config = dict(
    num_key_value_heads=8,
    hidden_act='geglu',
    positions='rope',
    rope_fraction=0.5,
    tie_word_embeddings=False,
    init_std_qkv=0.0176,
    optimizer='muon',
    final_lr_fraction=0.1,
    max_seq_len=512,
    max_steps=10056,
)
MLP neurons of a small language model. Each row is named by its layer, matrix (down: output weights) and neuron, and shows model dimensions 128-255. Each number is 50 + 12 x the weight over its row's rms, rounded and kept within 0 to 99. A neuron's up and down rows have the sign that makes its largest values positive.
Before each neuron's rows, "raises" lists the tokens whose logits its output raises most directly, leaving later layers aside.

raises: "lig", "jects", "serv", "last", " Fried"
L2.down849:67 53 33 50 64 57 22 68 44 56 35 56 58 58 58 25 52 51 52 51 35 28 46 56 54 42 52 60 51 41 32 35 47 45 39 60 49 68 42 34 35 65 34 52 48 67 22 52 51 44 60 46 35 43 55 35 49 76 52 51 49 32 36 42 42 47 38 37 53 51 32 59 32 42 48 72 55 52 48 67 36 50 52 55 48 37 42 64 53 64 53 51 72 46 47 17 68 31 40 48 39 41 49 55 64 32 48 63 64 49 45 64 66 46 64 61 32 50 42 42 35 36 46 39 59 49 71 35

raises: "e |", "e.", "et.", "et", "ean"
L2.down1337:69 36 63 59 31 47 77 56 45 48 49 33 43 67 36 51 40 74 49 55 38 53 56 29 52 46 48 51 57 44 34 64 35 46 43 45 72 32 60 69 33 61 57 65 48 53 72 44 47 60 48 56 37 37 50 45 50 57 45 51 46 35 49 57 58 51 42 52 74 44 44 48 48 46 42 45 37 39 63 51 60 36 63 68 66 34 42 50 38 61 48 51 67 64 66 54 62 31 55 51 47 60 58 63 57 35 60 55 68 52 75 58 20 59 45 58 56 58 65 29 53 32 54 54 44 48 57 78

raises: "ying", " Yu", " Chen", "ming", " Sun"
L15.down3:41 46 09 60 31 66 55 47 45 54 61 54 32 67 35 53 67 39 51 41 58 64 51 67 45 55 75 33 35 49 37 38 60 41 55 53 49 48 76 43 41 49 55 73 48 35 55 58 48 35 83 59 51 51 53 50 35 55 56 61 49 40 47 43 49 44 44 32 47 59 55 58 34 50 57 53 50 69 41 58 61 60 39 64 70 61 38 51 48 70 22 66 52 37 37 69 27 46 47 50 27 49 51 55 27 41 62 47 65 30 57 50 59 47 47 55 67 43 58 31 33 69 38 50 44 49 60 55

raises: " area.", " Area", " district", " District", " County,"
L15.down1270:39 76 45 36 40 33 64 47 46 67 57 37 66 46 70 59 63 49 59 50 40 25 44 60 41 53 61 59 49 43 59 49 44 29 35 61 36 41 46 57 57 63 39 45 32 53 39 35 54 56 34 61 50 30 36 54 51 44 42 40 43 52 54 59 74 62 45 37 53 75 55 55 35 54 62 61 54 48 22 45 41 65 23 34 47 72 47 56 65 68 54 67 55 61 65 33 35 46 64 44 51 49 48 39 43 42 52 44 49 57 55 59 24 59 65 50 37 53 35 67 32 48 33 49 66 60 55 47

raises: " it was", ", it was", " they", ", he was", ", they"
L15.down6:64 40 38 42 66 49 51 37 27 47 51 56 43 37 49 35 45 72 54 31 71 65 73 22 41 42 37 51 47 83 76 39 38 43 57 50 44 49 55 53 67 51 74 54 37 50 66 53 68 57 56 38 63 36 72 47 47 36 45 54 53 49 48 61 24 45 37 39 46 40 62 56 60 46 55 48 47 55 38 41 60 62 59 62 61 62 33 52 54 64 26 48 56 46 34 52 49 47 64 32 54 61 50 60 51 54 69 38 46 61 52 47 63 58 55 56 62 44 53 41 39 53 80 52 63 47 55 54

raises: "ently", "old", "oin", "het", "reen"
L15.down1046:45 43 53 47 60 43 52 42 50 48 41 53 77 36 60 45 30 51 57 48 41 63 30 48 37 54 40 53 45 66 56 35 33 81 44 38 67 48 72 65 47 25 52 55 71 59 44 48 62 54 47 44 40 66 53 53 56 43 48 67 52 72 39 48 52 64 66 27 61 59 56 51 38 35 46 64 42 57 37 63 65 56 37 36 41 26 52 70 50 72 78 39 30 61 51 42 65 67 41 53 46 58 52 52 51 47 45 60 39 46 67 45 47 78 59 39 72 43 54 38 28 50 39 55 39 63 38 34

raises: "ion", "ion and", "ely", "ive", "ive."
L11.down315:71 41 53 46 48 28 70 34 29 62 43 36 49 62 36 50 62 32 68 59 48 39 51 62 67 32 32 47 39 32 61 57 40 62 43 55 34 54 52 60 49 65 66 62 42 42 50 50 26 38 45 39 42 70 62 54 40 33 43 37 65 41 65 71 64 51 49 47 64 55 42 67 56 36 42 50 48 64 58 35 43 56 43 43 52 67 46 46 51 43 51 44 48 38 39 53 66 26 62 58 78 58 38 61 35 63 46 35 51 49 68 58 42 47 36 42 23 64 37 50 34 49 50 66 59 52 69 59

raises: "urb", "stitution", "stit", "tle", "ver"
L2.down550:64 36 47 29 37 64 60 57 62 51 56 53 41 37 45 40 47 40 37 31 53 60 52 42 51 54 67 75 55 50 47 57 54 56 52 66 46 60 57 39 44 47 46 26 53 44 52 51 38 09 51 65 32 58 56 55 53 51 38 65 57 63 55 49 34 73 59 47 50 56 47 58 55 65 63 58 38 66 53 52 65 47 69 40 56 60 18 48 33 32 62 41 46 51 61 49 63 54 33 43 25 65 50 53 45 49 44 30 35 42 57 55 59 49 24 20 58 47 61 25 73 55 53 62 34 48 54 33

raises: " \"R", " \"T", " \"W", " \"O", " \"H"
L13.down958:35 72 40 42 49 39 52 49 63 29 51 67 42 58 24 50 48 49 61 46 55 55 51 55 49 53 43 33 41 60 62 42 67 45 58 27 50 28 45 61 61 35 65 56 38 74 67 49 53 77 43 64 51 67 44 42 61 47 46 46 54 61 33 53 41 46 50 43 43 59 80 52 29 54 50 47 43 71 46 46 55 59 39 44 50 67 61 63 52 59 54 41 82 51 53 48 68 45 68 52 34 59 42 59 66 61 55 66 83 28 55 29 25 58 59 68 59 58 39 45 69 52 33 69 30 49 47 54

raises: "hr", "han", "ha", "ho", "h"
L15.down625:25 45 53 40 34 61 41 18 54 44 30 59 61 36 37 70 51 53 21 37 29 27 42 61 31 38 66 66 55 52 44 57 43 71 69 51 57 70 64 53 51 63 39 61 45 58 51 56 31 58 51 44 29 47 48 52 60 48 56 48 59 55 58 70 53 48 51 26 75 40 48 58 57 49 46 35 44 34 32 55 71 44 85 41 57 58 37 32 73 24 34 53 36 37 34 43 57 36 19 54 54 48 65 71 55 44 37 44 53 74 48 60 48 57 71 49 60 19 41 54 58 39 49 29 49 55 58 76

raises: " are", " that are", " were", " have been", " who were"
L12.down590:59 69 56 44 22 52 41 53 52 49 35 56 46 47 30 50 42 46 62 49 50 68 51 44 34 74 50 47 52 55 72 45 42 38 50 42 46 54 44 58 22 50 62 52 69 46 30 57 59 49 55 55 41 78 83 51 49 42 40 55 52 50 60 74 49 50 40 70 46 35 25 68 58 39 45 34 35 68 50 53 35 48 65 62 74 51 45 43 59 38 48 40 43 45 65 15 35 39 39 57 49 22 64 47 67 43 56 48 66 51 48 42 44 31 63 58 60 50 35 67 32 34 47 51 57 47 25 47

raises: " these", " in which", " this", " which", " it was"
L12.down825:53 47 51 47 61 58 52 65 55 74 61 51 44 48 31 39 54 60 52 29 45 41 50 72 39 55 35 49 50 59 53 65 29 69 54 63 82 51 40 51 68 52 32 77 46 32 60 61 42 46 56 56 55 45 68 50 52 46 42 81 45 55 64 67 52 52 41 46 57 59 55 43 30 65 60 65 47 59 60 31 63 63 67 24 51 31 56 49 33 64 43 28 35 76 36 67 46 54 54 36 56 47 49 46 45 66 42 52 59 66 52 42 38 58 48 55 55 40 46 46 42 56 41 63 40 55 37 60

raises: "ount", "onst", "ambridge", "hest", "lean"
L13.down1296:57 66 53 62 45 67 61 24 64 38 47 57 60 50 48 38 68 49 51 59 62 55 39 56 33 41 55 41 62 46 63 66 29 67 65 59 64 50 67 32 51 48 52 33 43 57 44 47 58 55 29 55 50 60 17 59 63 29 53 62 36 48 39 60 69 54 68 58 53 33 36 47 52 55 42 42 47 61 30 65 55 58 74 55 34 54 59 57 59 43 52 71 56 51 35 56 44 61 44 31 46 58 57 41 75 46 34 55 41 43 43 52 56 44 42 61 54 54 45 54 43 21 23 52 43 59 47 47

raises: " (C", " (P", " (I", " (G", " (B"
L15.down42:70 50 47 58 58 52 52 05 47 49 53 35 49 55 63 40 59 62 50 39 67 40 47 69 74 56 41 44 50 55 58 54 42 37 51 31 37 61 65 48 37 44 53 38 68 60 62 41 48 43 67 45 37 45 66 59 37 52 50 64 51 46 46 41 57 60 56 41 61 19 36 58 55 36 60 41 49 63 56 50 75 37 53 51 45 45 57 37 53 47 49 40 50 65 52 42 36 54 60 38 45 32 59 36 52 42 61 69 72 48 58 47 09 34 70 46 39 43 53 51 36 74 35 27 61 48 51 37

raises: "acing", "idel", "eder", "ruct", "amous"
L13.down868:50 49 47 45 55 52 53 57 57 48 56 38 37 52 44 45 55 46 29 49 52 60 50 45 43 57 22 58 43 55 46 56 60 57 47 50 54 60 64 64 42 73 53 64 59 54 62 61 47 40 60 47 30 44 46 56 63 35 58 50 23 60 47 43 50 44 64 57 37 58 38 21 54 34 26 39 46 44 68 51 46 38 60 52 51 57 44 53 60 36 44 35 55 90 53 43 64 46 64 46 60 44 48 39 45 54 50 51 53 30 38 70 56 44 58 52 58 52 43 51 16 45 42 37 34 70 48 67

raises: " vocals", " bass", " lyric", " vocal", " guitar"
L13.down558:60 60 67 56 48 39 47 60 48 70 56 45 37 33 54 48 28 46 33 53 50 47 51 55 57 53 58 58 39 52 31 45 39 48 39 37 57 31 45 68 42 40 37 51 66 66 45 64 35 58 84 55 60 55 72 45 51 62 55 60 43 58 53 52 62 32 43 49 26 54 51 38 45 52 54 40 48 41 46 58 60 54 55 49 42 57 30 59 71 61 44 49 50 43 41 68 52 51 66 64 56 52 61 62 47 64 55 48 50 61 60 45 61 50 51 65 51 46 68 31 67 53 38 67 50 69 40 52

raises: "ome", "NA", "ishes", "iments", " ey"
L15.down1188:53 53 41 38 48 45 42 35 64 51 65 53 46 41 42 72 58 40 37 62 58 67 37 50 55 65 43 62 33 47 69 43 44 49 43 57 35 37 68 59 64 23 38 77 49 63 47 54 50 46 62 29 48 47 64 74 79 34 50 28 40 50 49 48 44 41 44 69 50 43 62 49 33 46 32 36 33 44 69 53 64 64 38 30 62 64 66 29 44 36 31 45 59 46 59 30 42 49 56 56 48 65 65 34 39 31 37 60 25 58 64 56 54 44 43 40 43 45 45 25 44 61 55 75 58 48 55 63

raises: "ad", "est", "at", "ant", "ra"
L2.down1003:44 68 38 39 57 42 50 53 50 41 57 50 46 26 58 37 54 53 69 63 52 52 47 40 67 58 42 65 73 49 68 37 54 24 58 62 43 39 53 61 42 54 50 65 46 40 40 38 64 35 58 46 56 39 51 67 78 47 40 23 48 72 74 53 51 54 56 66 49 31 51 42 44 48 30 56 62 41 63 33 34 53 30 60 37 29 39 53 46 54 68 48 36 43 34 46 49 50 39 51 57 57 45 48 58 48 65 36 74 50 68 73 48 43 67 57 47 51 60 56 54 61 43 47 27 33 32 51

raises: "ia and", "ia | ", "ia.", "ia,", "iab"
L13.down866:63 51 60 44 33 50 41 53 56 65 72 38 50 61 34 53 48 40 48 34 28 87 29 60 40 37 36 40 69 37 55 39 29 59 33 59 41 66 54 39 51 47 35 50 53 69 53 57 41 60 65 33 60 65 38 54 76 49 56 72 59 55 64 52 42 47 69 52 52 66 72 69 27 57 55 63 38 49 41 50 73 52 52 32 40 42 62 59 47 42 57 55 48 58 55 50 28 46 59 86 39 31 49 52 48 69 57 56 65 49 53 42 48 61 62 35 43 54 58 36 45 56 55 47 62 32 49 39

raises: ", they", ", in ", ", there", ", he was", ", it"
L13.down442:46 48 48 51 44 57 33 48 40 50 64 44 19 44 35 42 68 73 64 39 62 50 43 38 48 57 51 61 47 66 46 50 35 45 59 54 48 67 53 40 34 42 72 54 50 75 43 52 57 48 45 50 52 54 44 69 74 45 61 68 56 55 64 48 51 59 44 56 27 43 67 43 56 46 52 59 36 59 54 35 38 64 60 52 54 64 44 51 70 50 44 38 55 24 39 35 53 42 45 37 66 33 56 55 48 57 44 47 50 70 42 59 73 52 43 68 44 44 68 46 44 64 86 41 45 46 46 37

raises: " were", " were also", " were ", " are", " have"
L12.down248:79 61 72 48 29 41 75 37 55 51 47 56 46 42 36 40 42 52 42 44 58 44 40 51 47 62 60 52 54 54 63 40 58 51 38 67 52 56 52 59 30 59 58 20 60 33 16 57 70 32 56 42 55 58 62 44 61 37 21 45 46 50 59 68 38 49 49 71 56 49 34 67 50 71 43 36 38 65 40 34 43 39 30 33 45 45 60 23 51 46 65 55 59 46 64 45 41 42 52 55 38 30 58 53 68 34 76 50 38 51 27 64 69 47 65 48 64 49 38 66 26 35 60 44 44 44 37 48

raises: "erc", "press", "erv", "orts", "erm"
L2.down410:44 71 61 57 66 37 52 70 49 32 27 42 45 35 48 36 61 60 30 32 41 54 49 47 50 56 74 64 44 53 49 75 63 69 41 72 41 48 54 55 58 48 47 53 41 58 59 35 44 46 50 50 45 45 73 51 57 71 41 53 38 54 23 53 62 49 55 51 37 43 61 23 18 54 40 56 44 45 57 53 43 30 45 50 63 56 40 61 46 61 62 49 41 48 52 48 51 53 50 55 25 40 83 35 43 52 59 48 51 66 52 48 40 38 49 59 27 40 54 29 55 48 47 42 46 61 36 64

raises: "026", "urr", "004", "eb", "006"
L15.down189:51 47 41 67 52 77 63 42 53 53 57 49 62 55 59 45 51 49 46 37 38 55 65 54 40 71 43 54 54 55 69 51 53 38 47 43 45 56 51 56 39 50 38 44 43 46 42 50 30 46 45 55 58 62 22 55 54 61 38 60 54 42 49 43 39 51 42 75 58 39 48 48 37 40 33 36 21 47 57 40 72 56 39 43 46 40 38 62 65 26 53 67 40 60 46 50 62 69 60 51 49 52 41 44 48 47 29 64 44 41 49 43 48 38 52 30 28 41 42 75 36 54 60 49 61 56 41 46

raises: " years.", " year.", " years,", " year", " years"
L11.down544:47 60 47 51 46 43 51 57 45 50 61 63 27 58 56 57 75 54 33 44 40 56 61 49 52 73 59 72 64 41 33 69 51 61 61 64 65 75 71 46 45 55 70 64 50 39 61 48 76 52 59 60 36 76 61 36 43 43 56 43 55 69 68 44 49 56 49 48 47 41 55 57 47 35 41 75 34 67 51 41 57 47 32 46 47 39 30 35 32 62 56 37 38 57 30 68 65 32 54 36 65 40 52 64 71 30 26 38 51 43 24 69 44 44 53 52 59 57 69 44 42 64 67 47 57 54 61 64

raises: " chief", " Secretary", " Assistant", " Deputy", " Chief"
L13.down547:56 40 32 46 78 57 61 54 36 68 57 53 73 53 66 42 68 52 61 50 44 44 68 48 49 69 55 46 49 54 62 56 44 29 45 42 66 60 58 58 50 36 37 55 52 47 50 63 60 57 50 67 55 56 31 51 74 37 48 70 41 53 55 57 44 58 61 53 54 33 51 32 50 48 51 65 46 43 50 38 59 56 50 49 47 62 42 68 51 41 35 56 56 58 36 55 53 59 52 58 62 69 49 53 51 37 61 37 49 48 63 50 56 44 38 59 56 40 72 57 56 62 48 58 61 49 53 47

raises: "ific", "ified", "ifying", "ification", "ivid"
L12.down1275:28 70 41 58 74 54 44 50 43 64 58 54 55 39 54 56 54 50 48 48 41 51 58 37 52 64 80 52 45 43 44 62 55 58 61 61 48 63 67 28 49 58 49 51 41 55 26 54 61 35 48 57 54 56 58 70 40 65 59 61 40 45 66 50 39 52 47 52 32 38 41 65 57 50 48 56 59 36 67 61 21 60 44 38 46 62 51 70 40 55 46 44 52 43 49 66 63 60 59 63 62 52 48 49 56 38 45 54 59 55 72 52 66 37 57 56 55 54 37 34 55 51 63 59 51 69 47 55

raises: " have been", " have", " have a", " include", " remain"
L13.down197:59 72 79 45 46 45 34 67 33 40 38 43 61 24 54 48 30 41 65 78 44 36 23 58 51 43 41 67 78 60 40 60 47 53 49 63 50 50 67 84 18 71 52 42 46 36 58 41 57 39 68 71 45 44 48 44 65 49 47 48 45 31 59 42 40 38 55 29 46 34 59 55 52 40 52 41 46 39 45 54 44 44 45 45 48 40 54 46 48 59 42 28 60 49 57 51 34 55 50 41 53 46 36 62 67 30 47 33 65 59 47 44 30 42 52 54 56 38 40 46 31 56 31 47 36 57 66 28

raises: "udd", "pur", " Khan", "ure.", "uzz"
L12.down383:43 30 38 62 24 62 57 55 48 66 52 54 56 63 35 67 58 63 54 33 51 57 45 61 35 57 48 47 55 54 48 46 45 36 71 44 32 59 55 67 39 66 47 60 59 59 43 39 50 43 73 62 57 66 38 56 75 48 39 42 62 61 47 63 46 61 43 24 47 51 47 44 59 24 53 38 68 42 49 39 50 41 72 56 52 54 56 78 59 45 24 49 70 58 55 51 43 49 48 55 41 53 48 53 62 73 56 53 46 48 43 72 38 46 53 58 36 44 30 43 56 52 58 59 35 17 48 43

raises: "ur", "els", "urban", "ign", "emb"
L13.down989:62 47 65 66 68 69 59 60 67 37 43 52 65 50 32 61 43 48 49 62 60 62 35 48 67 51 53 15 38 48 64 42 68 59 39 54 48 46 39 55 55 47 51 54 31 54 60 35 31 49 33 52 50 63 54 72 43 42 46 49 51 58 40 44 30 44 56 58 59 47 58 31 69 40 42 28 62 39 62 75 58 69 33 61 27 57 53 51 57 42 51 52 53 50 37 29 56 41 44 53 54 57 41 52 44 60 42 39 48 49 59 43 50 55 34 60 53 42 64 38 55 54 48 55 44 40 49 52

raises: "olution", "ations.", "ival", "ivals", "ations"
L13.down436:23 55 61 45 48 61 40 55 52 59 40 55 55 39 61 59 36 45 70 41 43 35 31 52 62 40 71 47 59 43 62 45 44 42 42 46 60 39 57 34 43 76 56 65 42 35 60 47 57 43 57 45 58 36 51 50 75 42 48 59 64 61 64 42 58 53 47 80 34 41 58 53 67 31 29 63 71 56 23 41 53 37 40 59 53 47 41 63 34 58 37 47 49 83 57 41 48 55 27 53 72 64 34 31 43 54 50 53 39 64 55 54 64 62 39 44 68 31 25 39 46 39 41 34 68 44 39 54

raises: " years", " years,", "mer", " years.", " history"
L11.down597:53 44 50 73 59 54 56 71 45 69 56 57 46 69 47 50 58 65 55 52 60 61 60 30 25 49 67 70 59 65 48 59 48 70 64 46 30 50 42 51 55 53 51 41 63 32 28 70 45 47 51 47 49 63 49 55 23 39 52 42 56 53 52 52 46 55 61 53 71 61 69 48 36 33 63 37 54 69 47 39 38 69 32 38 52 30 68 37 60 61 53 42 41 48 24 44 50 38 39 42 77 47 34 50 44 38 49 82 70 31 43 41 45 53 56 47 51 52 55 55 52 58 39 71 44 59 53 50

raises: "uter", "uth", "le", "il", "idel"
L15.down541:65 45 46 70 38 37 51 59 47 67 40 56 56 69 57 56 60 45 35 43 44 52 66 43 55 49 47 43 63 74 60 56 74 61 49 37 40 37 48 44 59 54 24 52 60 44 55 45 44 26 46 34 55 40 42 34 66 55 45 59 63 44 49 45 32 67 57 67 45 54 39 38 67 76 60 53 18 58 59 62 49 59 51 28 64 42 35 63 39 57 38 64 26 63 51 38 63 42 65 47 40 46 47 49 42 50 55 55 12 37 54 71 35 64 54 62 77 50 50 30 28 56 58 45 41 64 38 57

raises: " it.", " them.", " themselves", " the c", " what"
L12.down897:38 39 56 57 43 41 42 52 24 45 52 43 52 67 75 61 45 58 56 74 32 60 24 40 42 71 62 50 79 47 32 43 53 70 30 44 52 46 44 58 76 60 46 55 60 58 53 34 51 52 68 39 67 38 47 38 45 60 65 43 69 31 49 32 43 39 45 35 50 51 34 48 19 33 54 47 64 38 48 55 50 31 46 45 61 50 61 43 44 46 52 52 30 55 67 65 44 45 37 25 49 48 51 56 55 60 51 51 50 76 34 62 59 38 59 52 56 44 55 46 54 47 44 43 31 47 58 52

raises: "ings.", "ings", "ing of", "ings and", "ings,"
L13.down935:30 61 52 54 46 65 56 57 48 62 54 43 33 76 69 59 54 43 79 55 56 43 30 43 34 15 41 50 53 58 47 33 45 59 22 42 44 43 67 57 68 29 37 47 70 57 56 49 45 42 49 51 47 48 50 29 59 34 39 54 58 51 38 61 40 46 39 52 40 37 48 29 54 51 71 52 49 79 63 57 69 52 53 50 32 45 52 52 35 74 60 57 51 30 45 61 38 49 56 45 34 61 69 47 63 49 56 60 60 44 62 58 65 46 44 68 68 37 51 30 42 47 56 64 66 47 62 49

raises: " to this", " to its", "onder", "imate", " to her"
L11.down761:45 59 44 52 31 46 54 48 58 60 35 47 42 47 67 53 68 66 72 52 43 61 53 68 44 54 43 48 53 43 39 61 55 89 37 63 62 38 42 64 45 28 61 47 57 63 50 65 62 51 61 42 45 56 39 59 39 48 50 66 70 73 61 51 50 43 60 63 48 44 57 49 32 58 49 38 48 51 57 35 78 53 56 35 48 51 60 56 34 62 48 56 60 59 41 58 70 62 57 57 54 58 55 53 54 53 53 67 61 39 61 41 51 64 41 57 51 58 41 52 44 47 53 33 44 76 51 35

raises: "ming", " Yu", " China", " Chinese", " Li"
L12.down1219:37 59 32 42 64 62 57 54 57 51 57 22 40 67 31 48 46 47 41 38 64 58 34 48 27 43 58 40 33 44 38 30 56 44 42 40 79 25 47 39 57 32 56 53 59 40 67 65 33 50 34 51 29 38 57 70 42 52 80 38 60 32 40 50 65 72 44 54 55 58 54 50 78 45 51 61 60 52 65 33 54 53 69 35 61 69 56 40 43 59 39 62 45 44 42 41 41 45 61 53 43 26 33 12 50 35 59 49 66 53 34 53 59 41 58 79 68 39 60 32 28 65 58 44 40 59 37 48

raises: "auc", "fully", "[", " themselves", "ston"
L11.down1167:57 61 39 58 54 58 27 58 37 55 59 32 63 37 41 41 56 44 36 67 46 47 59 40 50 31 54 28 50 32 48 63 19 61 48 55 40 53 53 52 57 49 42 34 48 52 52 73 53 50 58 50 71 37 39 72 58 32 70 57 58 47 34 52 50 48 39 55 53 51 53 64 49 33 47 48 58 48 48 42 39 68 39 46 42 65 52 41 45 65 50 48 42 57 40 40 56 69 41 58 46 43 55 29 25 52 44 23 32 35 52 43 45 22 40 59 54 46 29 47 52 55 42 63 31 53 69 34

raises: " (C", " (E", " (A", " (T", " (I"
L13.down1332:31 50 61 58 48 60 64 68 59 40 78 57 46 55 57 18 32 54 56 48 63 53 48 61 34 53 59 22 48 27 60 54 46 37 34 34 42 16 36 56 67 40 60 49 57 51 57 63 45 20 62 56 52 54 68 49 56 54 44 45 52 37 34 32 50 40 42 45 45 55 64 54 66 36 57 20 51 78 59 40 43 41 62 38 40 45 48 67 69 48 45 28 50 54 48 31 36 46 55 67 44 46 51 23 49 43 55 70 67 30 51 44 27 62 51 34 55 42 47 63 59 49 42 52 52 46 45 56

raises: " are", " were", " themselves", "hip", " who were"
L13.down1148:69 57 65 54 46 54 65 53 42 44 28 48 40 49 24 41 63 60 44 64 49 46 53 54 50 44 34 38 25 60 48 49 60 45 47 62 53 70 47 44 41 48 39 53 64 31 39 74 68 59 63 47 36 53 61 66 34 46 35 58 49 53 46 64 46 50 48 72 57 36 39 60 54 42 27 44 46 55 57 40 34 46 33 50 54 36 42 29 58 58 52 46 54 57 54 40 50 57 34 36 48 26 50 48 66 64 60 47 55 65 36 55 53 58 79 44 58 44 41 72 56 43 52 49 60 45 52 38

raises: ", Massachusetts", " area.", " County", " area", ", Ohio"
L12.down1193:18 53 51 29 30 51 21 41 60 52 47 48 46 39 21 51 62 67 34 38 36 31 42 45 44 63 52 37 30 68 60 52 30 48 52 39 51 52 44 46 70 59 66 59 39 51 64 46 30 41 48 63 54 35 51 52 63 50 56 53 52 43 66 21 63 33 54 39 46 58 56 64 64 43 33 60 46 37 25 49 43 30 44 74 51 44 56 38 41 68 45 57 63 38 47 38 52 37 35 54 81 51 50 84 42 53 61 53 52 58 59 47 54 54 46 52 56 41 33 34 52 47 40 63 58 35 34 50

raises: " countries", " United States", " Republic of", " of Canada", " Germany"
L12.down98:53 40 74 45 68 37 50 43 51 30 63 37 29 38 46 36 61 48 40 58 47 53 49 59 56 34 40 65 33 43 61 50 67 36 55 26 62 50 43 54 51 52 40 35 54 52 48 76 55 54 50 41 23 41 64 72 41 60 51 40 55 51 70 57 52 48 35 53 28 59 57 57 40 45 49 49 67 53 36 52 39 38 46 60 37 43 57 52 49 72 63 59 49 36 36 38 45 36 46 67 80 65 65 61 60 47 60 50 54 68 40 50 45 59 52 51 44 56 48 51 56 52 53 66 51 52 50 40

raises: "ap", "ud", "adi", "aid", "ade"
L13.down506:54 45 53 37 60 37 47 44 64 71 58 45 45 59 60 45 60 54 67 61 29 56 49 39 46 38 41 50 60 51 62 43 64 27 55 41 68 46 57 63 53 34 46 40 53 67 31 60 52 31 36 36 39 78 51 50 48 32 41 21 48 37 46 38 72 55 43 69 45 41 52 50 47 38 34 50 62 59 59 64 38 29 59 64 36 38 64 37 31 58 50 60 47 44 32 69 49 46 39 53 26 53 54 70 37 28 66 28 55 68 58 61 39 52 51 76 49 64 62 29 34 28 68 56 43 54 46 42

raises: " guitar", " vocal", " sing", " singer", " music"
L13.down408:48 47 44 06 36 49 29 63 45 64 38 53 31 69 73 39 67 18 45 62 57 36 47 63 56 76 50 55 54 49 41 58 68 62 38 55 45 56 61 57 41 47 60 41 46 57 39 43 47 40 57 41 54 61 47 55 67 42 29 42 48 45 52 52 56 40 45 76 29 44 34 58 81 47 52 44 44 51 54 16 50 37 67 50 30 41 56 67 64 32 35 41 51 38 37 40 46 17 60 50 55 35 46 68 50 57 50 47 48 54 61 30 63 68 32 72 36 53 63 45 41 42 40 51 56 68 50 44

raises: "ury", "y and", "y of", "y,", "y."
L2.down709:42 40 55 66 51 48 51 33 59 49 71 50 52 46 47 58 41 56 44 52 32 57 44 74 47 63 72 49 60 38 55 21 45 51 62 46 52 60 69 16 44 53 67 57 44 43 66 66 59 37 46 48 52 56 59 59 51 50 55 45 39 67 54 46 68 35 58 64 47 52 49 78 41 56 52 46 67 70 61 43 54 40 41 48 58 54 67 62 47 47 48 52 44 53 64 55 37 40 67 55 54 51 56 53 54 32 63 57 58 59 61 47 43 39 45 48 44 42 50 53 42 50 44 52 62 36 60 59

raises: " they were", " they are", " it is", " that the", " that they"
L12.down351:51 31 57 57 74 39 23 24 35 54 43 63 39 59 65 43 54 54 42 51 62 60 31 41 44 38 38 50 57 80 43 59 39 42 57 39 65 46 69 55 65 44 36 46 56 65 36 58 51 37 64 33 36 34 57 43 41 41 46 45 64 62 52 66 56 70 47 47 47 48 49 66 35 44 62 43 29 38 49 26 63 50 63 40 33 75 48 32 36 72 61 55 57 60 53 40 37 47 53 49 55 45 55 73 51 36 68 47 47 55 49 51 56 50 54 52 33 57 41 56 51 25 57 53 36 46 58 55

raises: " gave", " have been", " have", " provide", " gives"
L15.down826:68 84 81 34 50 79 29 45 46 37 48 35 72 30 44 60 15 63 67 34 63 56 33 62 40 48 68 47 36 55 50 60 35 39 53 59 39 60 40 78 45 57 64 40 71 37 32 51 26 43 67 52 56 38 45 38 55 34 41 40 48 40 56 41 58 44 60 27 61 49 53 42 48 46 69 54 54 68 37 50 26 60 51 28 62 55 70 51 44 40 39 37 51 65 67 39 47 55 57 39 41 42 54 61 57 45 59 37 28 62 43 32 51 48 44 51 34 60 74 46 31 50 21 45 28 48 47 41

raises: " were", " themselves", " were ", " were also", " are"
L13.down316:55 60 76 38 34 59 39 43 41 38 53 53 49 50 65 39 47 58 58 60 61 43 47 41 43 58 66 58 28 42 49 76 60 65 44 49 57 61 34 31 53 53 36 45 55 47 47 66 43 39 55 33 48 58 52 65 50 31 42 56 71 50 52 68 48 54 77 49 58 38 32 59 28 36 42 55 45 62 58 33 39 41 27 55 63 34 58 41 55 61 56 42 50 58 50 31 46 39 34 42 51 22 64 74 54 54 65 56 50 59 31 58 61 52 70 33 59 50 22 74 53 39 18 30 64 38 53 44